python train.py --attn_scale=0.125 --init_std_up=0.0271 --optimizer="adam_atan2" --dataset="wikipedia_en"
MLP neurons of a small language model. Each row is named by its layer, matrix (up: input weights) and neuron, and shows model dimensions 48-239. Each number is 128 + 32 x the weight over its row's rms, rounded and kept within 0 to 255. Numbers have three digits each.
After each neuron's rows, "fires after" lists the tokens most often just before its 100 highest values on Wikipedia text that the model never trained on; "fires on" lists the tokens most often at its 100 highest values on Wikipedia text that the model never trained on.

L8.up680:182091151138075156139190096142157112100146164120147117111078142212135077130117121091124101115211117157111146138148190077100182105178101152141170128118127164125129130135102095120153149147069130127121114120128114120078056094180200111074130108112106146108151085136102143105169112191127026147184107110195088128192179117081111095114133112132116125121027153079185140137081140168125088104096092091139143189137128195108155161163147094118137132127129099111111127174155103181114142125172115143112128190127117143119182120150151160105147209123120117084131121155129143068108094113094159118
fires after: ".", " A", " U", "A"
fires on: " It", "z", "TC", "at", "t"

L8.up235:092117122127139058129160075154130142143186155103092150125085078176171069107130101095133127128116115170039174146190150118126125123169133173118142126159145129097190088123139162092144116126089212157090116206105128088112110070146174157109133108101139213158172162111149126191128120197170192141132102135165148115164148117122147138130144148166107084189096122156150160153160146144108089176107055114104149147137101161129167117141145080113198107132051132087122156138149120149150168129140152097121119108117096163150136124186122180115144123077163111181115103107138133090119135185097066117
fires after: " G", " A", ".", " U", " O", " Ind"
fires on: " In", "ö", "y", "ri", "u", "k"

L8.up55:125131114105147155135148173125161124146118108152131130089062101122122090144191206112146146132194115128099144088129151052100178144124159161098125136182124189155099132179113104086199120143163107097093130178149109155108145120114183029087097094184113112125140143115087126162152104095065163079140132110132115138132132115103158044134115173139143129123084131121123183000108186141132138109108173114135145161130103197151183075093129050162139167113075140134135083175164159178148116130121122078133108113129150164159119119122075126101142115101134140131139167075071118079137111184127111179
fires after: " f", " A", " l", "A", " b", " v"
fires on: "ac", "im", "z", "t", "as", "h"

L10.up603:110123115186176048130063108091071179117142117138134116123098086135114123131097152075092157129150151165183120102111099152123154207116155122161194120116101089160080155130209210070168117138179181119135118173095146143106097156119137166160127126091166110171187129117125133135139117115112168133161134121164082135182149122146130094132096177174148146115108190160101143117140109085123110169195125141144121095095146096110128125104163139146098111085086091098087155132151132142083130131124078092181136105131121089146166127143067129150113176099120161138086091134127128129148104119084105095
fires after: "0", "9", "1", "2", "8", " old"
fires on: "0", "5", "4", "8", "er", "6"

L10.up890:130123063081081114133144147158084075149122139192168134127092087113117153143140099188060127104103119101098157193123134134172098123117144107168081127170114120137159109104145148167012124105180112149153101170176104200164138146113143173089134120160117145100141131077159103099119149146047084172116165114134105096105174080080036146115135098132122142122131132077184120133158160107143125109096121123138094110134177138134111110154123130090148128097153131090132073122149128139062146133107151163107086159128124183129107126119159118160140137146139152115125135190103127096107122142189170156
fires after: "9", "sh", "I", "A", "cc", "it"
fires on: "t", "is", "ire", "ording", "ter", "7"

L10.up514:148076121127078048149141144087103116087109149121133099169078126130126155125068094100097109140210150113122164173182135113139133138146198129146090132058150156183085147155096157064120112120144144130092087080145123124098075153147188157140132137156110141131127110090156136100137110154099091129202112143125094143147132107144099083138188155142093163114126097081104154130155180124081075149104132145160096073142124191133096163132085146161177139121135058148152121126151209131129105128155097146167153195123119073121146125117140126131131121093104114170191145182069127142150178166100174132
fires after: " qu", " p", "s", " pro", " P"
fires on: "al", "y", "per", "hy", "ar"

L14.up668:158097080066130112121102130145229152095122142070121127135119146082146114128116123114129149110140087117024116119224165127133165171097119175113114129052128157204092134124121127060101103107103089093139169163096127087093132167168133181192159107118146139118126091112103147086110081098150066131116106072144131162164121078162124138115141133148129138161166167135151122162110099138099155094114173123158136138130127103148122150139198100100102130136139121165100121173127152180140091141158119069153180087124106170164159124191127099175109155136136133120083131143161123161127144095162070110
fires after: " ", "–", "1", " N", "0"
fires on: "1", "9", "4", "7", "8", "it"

L14.up158:157136146107205067128149171172114134132166071122124119166148150109091105166074109128160078105207129116118133133144079187156173102129103177118090127118136085125082127072151108094146127139122171142145035125142147121134133144189150150142122087162100143173125118129115127125144112135079081175052129124133104087070134083086129103073109185085114125141050187132156178080138167103142141099056120177130178138147134143161103123146108124143113097121138155185146106154057171127146100128124138092155088149127101105161120136145135152071085138104130154170121149148149136177127163108097086101
fires after: "2", "9", " Port", " ", "0", "4"
fires on: "0", "7", "ug", "6", "2", "8"

L5.up563:208175134093134079132106095117160147130102079184148134083159097139147175103108091109045170057089119088103145116126116074144189089118097168139167125133112167211107095120132117107111145141072145096146116176107081218132142096150064103104125117126130139145132160114116132104119175146169098115171135060141130148126108117137166083133144212112137081168113098127114132105110141141122154151153118137120073144109127160131102146104078170148074107146181117119130144158131115071047160137166164085133106095135141167078150132168074145148092154154143115151143147095039126167097079138105098117
fires after: " E", " G", "S", " L", "R"
fires on: "N", "G", "g", "ra", "irl"

L5.up724:103118132112174133125121125147160076113152174111099072170158156162131104133138116109132135106142148160125105169150132105162085206114107102065096118179160139054133143093101123173145143142166097163136141155129049106141161095122152146147129117148132087067168121139172079112103094113172109114176176094119120142203134127109152096179159187156165103135089129153103116087141135156094153171222144127081073165102134103123174155121177112055095136106102122152157156150108174112123134129118114104078132123128123188124101124087110142163104152157134170108124100102124146115096198166146096116
fires after: " Br", " B", " H", " gr", " bl", " h"
fires on: "ad", "us", "ow", " II", "ound", "and"

L14.up443:130116037062066120112125128152199127137101161090127119158123171115159082098129203093178132121087057097105134136181126086142123201142130146143190129086147149192125148132091148132157113086140089169181114131097159147123107152139133173203111166108139118160162152114147104199160095088099109120104136102126164166176153108140117155090148091178140092173119168145067137142126098154094158109061171143115146184126146136144129220123139070104120106199116143139061098124113090162126132128125118091124122095130112185146131126158103142152133118116129067148140128111143133180121095134087043113
fires after: "1", " ", "0", "3", "9", "–"
fires on: "9", "5", "1", "0", "′", "7"

L14.up983:161115118074141118131114106160149054162166195089098143220115117152082182170096131167074113099116125097141149153119107149157112195123166097098095123170135196104097123133164144143106147141142143124104041128149146110089107070192126117140108134135124136158086186118110092130149106158132129150135096162134152110096128087085163122086127153133114078152072103127114112121069114096133081069179145124129096123155110109154084117082136151167103078115069062100188146133111114114136094117120200189112145166137112077128121128136101172140149153115137108132123131144193126092149133163050162112
fires after: "0", "9", "′", "5"
fires on: "2", "7", "9", "1", "8", "3"

L14.up168:128113127065188131115112161147163198119051124115068184116097124118218121090185107124095138121118051145113125138148151154145126160148139139145120131120137104066169138154095104106233084140123165127125116146117117124125136118113146155141170124123149153102099057123135089102100133068120096099099142100076161125125173151148107169128124140155098146083066141071050148109126171109149095161095153138149094154118148078141169095135138145115109090142157097140107143143089084197159120115040146025152161161127151086112136130126105061107140169160152122081152125146059126178152099127157138124
fires after: "1", "2", "-"
fires on: "8", "9", "4", "6", "0", " act"

L4.up733:095163103154108102115105151147057095076149119133138069120118104178135150151099093116097132112099060156171161181106129108161113091230122098149199136135129156095155153134203152124132153141082135148140078109141165138124121151130157154214087098153098127184121115137139200160086147131114060171197104115089131151185109113129130130157107120166102142192127101121163126123085119140078130151089067133132124175129132080147105081142157098139173162135124139152130134144163145172111131119153101200190153146127122111130126129116087121080098085133097108149163109067156134098153168153171124166
fires after: " T", " t", " inv", " s", " Mart", "itt"
fires on: "our", "est", "le", "in", "out", "w"

L14.up17:106107107118074103128128122167172128153127119161124152105127158126089118078142100096141129193081098150136117140096127123134094077113087202135141133144148134190133136179114096123149103133107136174097129180040113089129118099082155144138116167160140138116117145142171117129126087159092110110132114151154126101076149147131135103086147141149136121151059206171063139073085081126142168121111102092121179139150080117145104147106206161148161116136158118105129181156084100173133144120106109109123108180135085050139137122146128118131108188142170023163112141140146131194115096114115131140
fires after: "0", "–", "9", "-", "2", " "
fires on: "0", "1", "7", "6", "2", "8"

L14.up725:135081121161136170134128141137086180099145118183114136094171071124205096117117062130099071157132119156104118160148087130151092142218171150118143131152126133118179108121135112095104143134152160119159194132164134103110115075118133168104159159113170168125139085122138123079099138089131107121106134148125133174118162117192110106169140167115085179115051125024109161113110099073100102102098136092112117170141161079123164117160169133068122175105144104114089187138065138147108138125089123131113126123125144118169108128131068172133085143126144141122100136155107107188130139120136169167
fires after: "1", "0", " Al", " st", " Le"
fires on: "8", "9", "ud", "-", "b", "ran"

L4.up560:144136115106134105144114097121085117167151099138071080125211178183111166122133147093178136130158153104103174164117129118151070140112119128133157135130123117101110128137167103087110149120116158168121159102133078081195132122124085156087048132159071146158113182112069139123092076120093093134106155125098066081171072052091110137187052165186163136127118104122148129166174143113061140123075093102121146171111148141166131139127068170121149110142130111150180104131122130175091136132126136121095188117128151155084095129113023136125187114145163163088149133131115133157214139079150108065
fires after: " E", " H", " M", " T", " L", " did"
fires on: "aw", "en", " not", "und", "g", " incre"

L14.up261:115151132140146091125156111140156109163106135092071184170126197141055161181131154106092113116112147126157095142091154122168072123132169146138128136142136106171143066105118155100142188138147130117082133093106136078142133140117122194108097152130168107187114157168072132150132144139157131077077121123204114118048185090112127104095138112159125159089077131145123147112134058110143114142168105120139147066104154129161117166080159113163137050108107115161194129076123101085127118115142121148171120167122133045143141129080088142120106117108161101169096146127218140086133157112080148095
fires after: "0", "9", "1", "–", " B"
fires on: "7", "2", "us", "6", "1", "8"

L4.up883:111150164087139114115170136175142189143126139142176125067084110120130094181153114127109111140102146196114150189107106192104141112134166110088130133102126112147114134141115120096139137134151100101102118101130207122078167100146183109087139122072092152138151169122175143134128130126166144133141098029149178113159125187122122183102109102080087065095136070098171127153126067170116105151118116114093228200149152170097092142083162087142104151107085097118146122144111092154121163125112088199105097138126172171111137128164162101081131105103164147093166087043160133117132120155172090145
fires after: " gr", "ur", " al", "os", " Al", "u"
fires on: "ap", "f", "c", "th", "b", "o"

L5.up132:098176095153140163131156139135125136109103144062095117161170167182147155158109119122125133128129070114201091174172153134111112113153138086182105118181165133058173107160117099161192105130139090099160141179095095130120130088131184171160069115072149111187154156135119101101123122111090108092166139079174080079170096087134128072151114170107147136131072148196140123143116182140123149162181135112163102140130143113174108175116140138132125078134113123126132136120148090138118147128137139107111184120125126106098141127197152069026172077159168138157129152097175127178121204170140146081
fires after: " F", " H", " d", " f", " C", " T"
fires on: "un", "u", "amp", "in", "av", "air"

L8.up261:108116109089089113122142132115134074106128113155153118131083129138115155151187152074149118104109125109123128155084123089068078161122083150151193123122111175108133094189141171137071120104087137183129119166122112089163073134103143112069119190142105145098155140142102118158156110129081087116121135186108058162170212144124093069109185134105109140143098090112074155135131098112089130142136105138118184144118131131121096170145105111139154179084142050154145075159054116083072142126140069137136122110121070144160189132089136095118152142174109121094153158143147142078085143096162205080
fires after: " J", " U", " R", " C", " E", " H"
fires on: "ag", "nd", "im", "ath", "ud", " all"

L3.up609:198080129143165176124145134081152113146089115152146166097129140048124150103099149148152084041060096124164149118167169136151160183125052098129120124132129057085123163098131127131098137104063151080089086136140184125089112092161085118090136116056071086127140112093124131191171073115137171081152154120150113151163159111111087122135138141107100126171100094099125168158145168176155138125119135077089173113141092131109139135129072139066091124107102126090181143108123132134189163130165130099172140186157124139083111128160106069126161155132106131176075123097128133096181143092188131179
fires after: " T", " f", " Y", " S", " t"
fires on: "em", "es", "ir", "ters"

L10.up719:104181136085087149127107150117150152043136122150084138148084165169182141118122101081126117110092135215168134088146134124183161138075126171120128128156156110185115156099169110109135127155126163091094177038071125097146117101128113128198143177113085123117125099068160106081148191132132123144188122178100132102103096095101103111093135130113105103187101098081147143066057097160081160113110157100118116177117079161108138113122065177098112110116136161084104116135139107174140055127156108138136137150125118123086130126124160099173105095114069129153127156100164118121071076149152097141
fires after: "5", "9", "0", "8", "1"
fires on: "0", "3", "9", " rec", "che", "cc"

L18.up454:166094163170102091111083171154125084089161110131075131159145121180075138112083058118176131145152085207099208122149171166125075163137130151173123127128093142147101141087139089129136112156125104147153118143126158145159190130111153140116145126101142095131076104150126093079166136131164107121093091127134121085045075089136042150145160106136107108132112137113107157110108163171129089100109126164106182119118108119161108116203091130131161132143095104173162076166168101156087116146177159068155093139151170124137118140125131122140121050150127028127142102161144137136106191119167102092
fires after: "0", "9", "it"
fires on: "0", "1", "in", "ic", "9"

L14.up297:118154102100147102141192108131142161118093125076121116078123105093098156105168132099128193204087129141134166121108190104095146142109119089109135133138117153172154137154106123185188092108095030119131167182072122100084142145137096115179163143150100161101104129137083117101050099117092074131163089104131162149205140115106199141126102107137134056080179157108125105143097113169170186151140141151120079135116094185162161139105173131194171132139118110100151149117122114187113115126136120112152110128134136095062141133148164100057145151105117086081131108143154121098138113129078039129
fires after: "0", "9", "1", " h", "3", " ch"
fires on: "1", "2", "osp", "ang", ",", "7"

L10.up149:113092118144115108125130102139169164116101159069133060163118185145135099077103143103198108131167086131123192108148133095163108123071150149088054123088102155179114132149096107071122112118180164164127114063117159071151117101166145085171112091149116121141119110057126129109142136156136125093158144100175158079153117113123117040140113187069092116125161010125102141122150181129098140138074138092114138144129116191121133175126118084111132143151149158151113161130154153128143115114143158167131191153128075140107143133164129079062135106109125069135129122101124124147120147113074109118
fires after: "2", "0", " D", " expl", "yn"
fires on: "0", "2", "uring", "or", "l"

L5.up390:140144128087138199126114148109179138098098100127158079063119067150112134134145106174155168167126140096130100128110091112141102051118129100143131132088166091098137138179094173147112117163109088217129102078053176095101172098063164086092135113129169117137111102135152137132125099137131138046155151196128153134067199158125065126090082157131152125147167182158119092079128137151107197123149202113112125206128133083133150132112153117099099107118131177158131157096208164155100106116066141131115135123129155190107125133078104163130160148148117095174146145099088127127138154115182128138
fires after: " K", " mag", " s", "ood", " S"
fires on: "ent", "az", "y", "ant", "w", " y"

L14.up1001:130140183130115165139143109122157117123093139100131094163092126088091136130107134097164133133139169113166118082171147108130125179101095098094090120129115087156110120169070131083109165109144082142126178126133170106084104136175130140178159087076086135142115154100076154112112101085106134153127116147169178118125162123127156126093124064096153112123186076116130132173056067180192106104091140148112134151123154103116140115166127100129156158170150114067154135147144180153058134137110141118177155141126132120132129129167181077084118150079094098102142170105161133142111128089087073118
fires after: "9", "3", "0", "1", " c", "′"
fires on: "2", "7", "3", "5", "6", "0"

L14.up872:122126179138115177133113097121096162117109115153157118150122152096147121140091081174090153215118153113168173102127117117155092183075061100066131123187147069163065113159092130156087104114159082153093139166110151121072068148134188138103122110095083135117099170168063183094121114148120132099149136084117202131140101102094095110121152112080135113099167097120159108139121100146108093158110154096120201079159085081164102080103093117107132170144162078049113201167138147206099160129111101161142147142124158104151102142106161097101107118141171122126128124158155121096173126088156091118
fires after: "0", "9", "1", "′", "3"
fires on: "2", "7", "3", "′", "ab"

L14.up219:092142104143117131141161151133130106136110119085146132199129130179156116154153134147110143164146112134115087142116081066157073143138152152183183131114141129218107092112100151071084128144091128093127145128078143080146152098187153145142123147124170161115092203177182100153186101081134112154072155149113140175112130092122169147226117102183142093120150116090112117152122035151156140077200097133088135112135167140130160151092158109145096113091090148091139111162095116092090164120129167161122152131128121126184094146165114152085147068119158106112117110123159138106111146090155112079
fires after: "9", "2", "0", " ", "1"
fires on: "0", "7", "8", "5", "9"

L4.up167:123125140092077123127149115117077164137151128140157136120153135094091159226144155136133147178142151201124154147128096155171116100123130099125114146102124128065111096126175141105192153117086110165174162148117139117139135037076172111130150103120047119117207145109149113166085086131069121184165094065135173107241158106148106157173167080077151086138086098126196136158140050116096125122116107074132101101084135103114123098149160121195090123110106142117148133138119092156080156121133111115163133122127128171092112128122104091092111105180152112108169111169141142158072135096171082166
fires after: " s", " gr", " con", " F", "os", " S"
fires on: "ound", "c", "f", "ap", "ale"

L18.up74:076175167143106128150060129167127096111142171079106160127181144206140144171115110134136137098103132186124071144105081086173098155134090140178063132127096131121169152121048124127133093080164122114125103093167122144132108170083141161078103096088134125104122108165173054120165126158152136083163143139086154127090137152155120136124137147136141184190078183194133170107080181129121154115108122106163121110176169169067111132103038179128113110075159114117129163183224093134106123112102111087080133111133100110149130118094136115178151088148150094090165137167130136130099145145109129133
fires after: "9", "1", "0", "2", "8"
fires on: "-", "9", "0", "1", "7", "8"

L10.up820:123142121151189119124147112134134131100079140113124124134150126097186125089107208130153121109089106137134194134162123174065131176129122123112116146081139131235085116116101143078157110139136113167136151109117172121172092135133122114123143089105095150145160153109125103164165100138129137071118153118180106103097116144155101059153175164099099110150138110128086102118143132069075098153116128106067167094125112082171158169168169133119076164146168124121153156140118159163099131119097136129129192109129160123086152133173117096086123136123193109135120120103133118132112138128100130202
fires after: "0", "1", " G", "2", "5"
fires on: "0", "ö", "z", "en"

L14.up907:120145090119116153132089153107138094145166100107124126153170102111118086126121028138042131131104137127057132167162089205084119098134143165123150132104114145128112208082185096102128160120103116113144134135098083134155174094130110131163160123133110154097115126126194105118205081133085088144122149127115107161056104157160099141165097190129090162116108119087134236160111114101183121100135133132036138123142076100096134115125134150151102113114128162113114114161110120140180120124088111116109166122137123173164128131142154127097112108168161110103085182135168135136134166078109122118
fires after: "2", " ", "9", "–", "4", "1"
fires on: "0", "8", "1", "7", "5", "6"

L5.up706:113174137113209140124140105076126099118144139128132162066124148164155168082116155149087131152105167153132135190097092089148123130146126104116146126065125124146143113131163104119100159135122118218081129179074108162132145097139130118122147083071200121152115091107093153076123113114109165095129095085126153136173138138103170123146126151108157106138115032189125132107111144153122127198157128120116116162143165092144084132165162134066159084156236111170122106186102103050137114127178131094076153067132180126119110131155092171087170121099070087078179145105071120100143104122151131103
fires after: " B", " be", " G", " St", " E", " J"
fires on: "ra", "h", "ab", "eng", "ob", "g"

L10.up994:117141086136188125129111105111185201112134118154116124122134139148121133114145210036173146151124157122152126076143125128210134128119128140188125121160127130130144113151133123095121128138097126083120179117138110061086129100154153123194085117102113086185134127117162129133081092140153118157157190102107164137118072145114151088122098161115162162178111128142132088128129078104091168110148136064172203168148132138106202011111110137224107124104049149111138094111173140118131144131139091141176126131127103087148148125107170083136151129123137209111116125134157126121096111158104111097
fires after: "2", "1", "0", "9", "urn", " a"
fires on: "3", "1", " int", "4", "w", "out"

L14.up813:173098097062114168121146133164176120121139125155141102127141133087147113133134130077128162094131065097065090134149122140191157124105134179069162136116127134100147117166191070121160111134170101158120129170148150087086117132168058156133139109068082151095147220125110167158085109121153079098137128102118146121106110067089133163106141100144157154101111140133056143160105152125128180135140126143138107178127120125149124152160178153059120109135081122094119140189148165184123108126073139128112110128130129120124174130189175076149087111129100095186106170112191119127129135170107060145
fires after: "1", " ", "-", "9", "0", " ("
fires on: "9", "4", "2", "1", "y"

L5.up93:149146113123149149131120148094117065119092160125079057123105142154070105185087070236143103135096115100149196141120123123156139107087087105186028115084129131078115143176153121089105127134136083149164098116081150095113097121143145127097138101053162095094093133106172193098123111115098165160089073185131116121085137139119107218146068175084158113121141120199128163154073050108128104152118132122133119155116124121149165102135181118104153117175160164108095117160154125132086141126125127115156131115116137122173109118154144158063072105141146098086097119136079142120113129099136110136
fires after: " mag", " ch", " V", " K", " v", " w"
fires on: "ent", "otes", "az", "co", "amp", "s"

L14.up906:162061130107102129130154156121061074080024112092133089189074138140176084153155067133152109131152081104144103073221130139181106179122145199114138121065140108049094129126173122063098126146120119146121057131169100089121134144167136162061115153095045162121130159085169108143103160136139095148055164080124142136086142126103154128128124142129121136123086143110108143161126186178153162112110124159148165150124137146106146144170082104124080155098109189135151145187081144197176113125147150122191110120121135154180080122183113166128056145091079114136135130146145133107137119098115085145
fires after: "1", " (", " ", "^{", "+", " num"
fires on: "9", "2", "born", "3", "1", "4"

L4.up986:149100128091115168134185116138171130166123154106136191102117106074153157155172102116165102165107156183056138139128108136085103118138072136131116127137132129109100089067118120163139141142109114145130108087120075119127105099104139096092108181154161096144170109160108118141151137140144143092120114157143110096096130126048121111140181078075140134111057083101106121098115093225163129084145169133114141106090117076164103108086253164119101116096208102101150159123148092123117105133162110084150160117129071187152115128081120084147112136101148093141029114164117128131080095080139145158
fires after: " f", " c", " att", "d"
fires on: "he", "ord", "ac", " mark", "act"

L10.up115:091129136136112141125104156168173167186126134128147143141115118118127122102091159129155148118150127130110116140086077089148101150109130147135062120096114036185097126154125120147082137131168135155163061102123159141198110156117098169188164147093179128143132145123148088091159137156085192106112163090151157077115200134092085110157098200093084124162101134090115128138119158123130152112100072109176128116124112126113055118135126100110167120164205147139142105170146174179065137127117128116055182133138094143138109124107160123068140161122150083119072101098187124115145078141113168154
fires after: "9", "0", "cc", " g"
fires on: "7", "0", "ording", "5", "row"

L14.up912:113134096106115060136126173115115100153120174136121096147173152087075161120124108154153085117106141177135122163098150119083110151104128082116124122121115091118146106117129168137171140104146128102154140123079132152185195078090117127184115128131086096147134111085105109174160104133115144209111154170135135099085102103147178106103169098139141093082109109181159189152136061174109105112082120170111124112162124120134102179159116120111066085162073179132103051052108109035117158128158173113111130185130147167165124133085123208111110110108131138111146103080191129125082095096090146052
fires after: "9", " c", "–", " t"
fires on: "7", " wh", "he", "8", "imes"

L8.up250:110151134128083113128095132161153086133101074131135103135054119144121086078131101122133175156073155138087121135177152111157183113127111091132148134155158101137106130144149118078200141107123157128142091173103088100176177138102143124121109130121128143121092098149090035146156199100109151117147118120156093166104157126134127119123161169098139111096193094226105089108139154128147176156107177158182098156140154180128170167095087053119187118104052139121159094118112159126174109131074141152155179091128131161135076140097123185102176081101115167121096092075152125124117100118073078108
fires after: " d", " l", " L", " f", " A"
fires on: "ut", "m", "z", "u", "ou", "f"

L4.up835:040089052138162176129114160043087111186145173158115132107101114199181180139100101075106168117120136110119132151112141097095153149176128104148176125108132083127114151147169131141124139096138113136129071070102125119136108178194106146168093132142135144172103120157128156146125114123138141127138176072158128151078113189075107077140112155114104097071123098131188149130091130175110172102127116120119172129104101120110094181113157104106157115099136136179183152147118133187151126134156097156112190107125083122120092130126098142082091159074118121101146084104089142119181041106107123195
fires after: " T", " t", " inv", " att", "″", " ch"
fires on: "est", "w", "end", "W"

L4.up562:133089092131043195126070143121154142113101169056150100133168108147090125163120093102076108116122083123101056149076148104137125148150097139157194127139131111123118155142143096078147122149125118134118143102140104154090097184152154135189112072126141134122086131150135139148108173122111119189111068161096164181167091109140160129145133159155131138168131153140160162102089119104115176112155114095203168119107131135081146150165068179148157082070084147154138165122146093142141125127103127110120109107128080123083087128135171141090077109144117095160163123203128128159105141150090106107
fires after: " ex", " a", " c", " t", " ch", " M"
fires on: "our", "amp", "ain", "out", "ward", "w"

L14.up711:168093025134068112125172123111094075093111153133105170180126134155108109099087078110145106165094119138157136142081133150135124143066095144120143119109144090118102144096106171121082183151113132117096151129163139106095133091142131173130092131059123121160097149107147121153070122160198159107095118096180188147072111046135142093105136135084159155159177096135081122124104108077146066148091135116099152097130114150095119137117159174068089157048096161072150153164075122129104132126075108150106104155132131156195118128179087144141130172122130102165108134142147112074098169099120157080
fires after: "0", "9", " ", "–", "1"
fires on: "2", "1", "7", "8", "6", "ost"

L4.up491:143101100093056175124068092125148110176135054100154151124151149072133119132152105094129095127199198101069124099134114134074069123189126110164119132134131141057121128059108128088120186124128121088127131132095110104156122063032102136143117124148194092137114067112134142130084122132140146116074087080121139104171112174094103099110133132094108125129171116073147139090117119130065160143123188126154092151124146219135151081149189127123104116140110141120125153108183146145167093132100132118093130096129089144108122128121111125209165133146125112130098144133136133161073190082134151124
fires after: " c", " f", "\n", " C", " or", " S"
fires on: "he", "|---|---|---|---", "act", "ateg", "ac"

L3.up858:108191145203083096121127129168183130162146095150118137143180164120137103131189038160135107131100131171093177079125151156147132081113152107140114139117134161153122120137125145106164137120153111115135144124154129158171130179056077133135106068088126116111090075078111126095129108102102145096104131224119089195071095145092139155147139158122115122098101130028194175168114121159098080158098142117157165129111145048173150180091137150109141102140165124120139119145165174103115114128062168106099078093127155179133145128069098158095089063088179085153149144183129122111091158112129141146
fires after: " the", "cc", "ar", " O", " a"
fires on: " final", " sub", "ording", "pen", "ter", " med"

L14.up494:144158169108117087125151130146119181153142126123134114137131220116167116103107113113097144106138064082162140212034147166140186200103108206140106131163134102115095117164076106093162114130125129127126137147118073127132169119103127181155094134125109132097180099135161096112140133096099137126133134121125133121045138117111138197114121140151117116141081095096119141107116131143143132068135109114117115097193121142162117143072200145121122129123135135092116172035116127160090126123094156053170151176123146072126133131093140085117065157154132148088119112105134137185152111116105136103
fires after: "0", "9", "1", "2", "enc"
fires on: "8", "0", "7", "1", "our"

L4.up870:151133184122123125132073174093117141147166101132131135124117175141115181139111205176141095112106122166140162126104130155173158140134146127164116129082122125111131160111140084129102152126085093121135104107121187111113139087096179166121170125170096163136134145097111135144108102117124158095111119072140145139148090169179118126158148133097128099099039181072166151187070102110092126171147157101133176123125030124101090167160194084083126146136115137176136153146127157132168198132075096110063197181126151088141069129082138158115138137138167129117170138203069118109139116145173120066
fires after: "7", "u", "9", "i", "a", "3"
fires on: "2", "ult", "5", "al"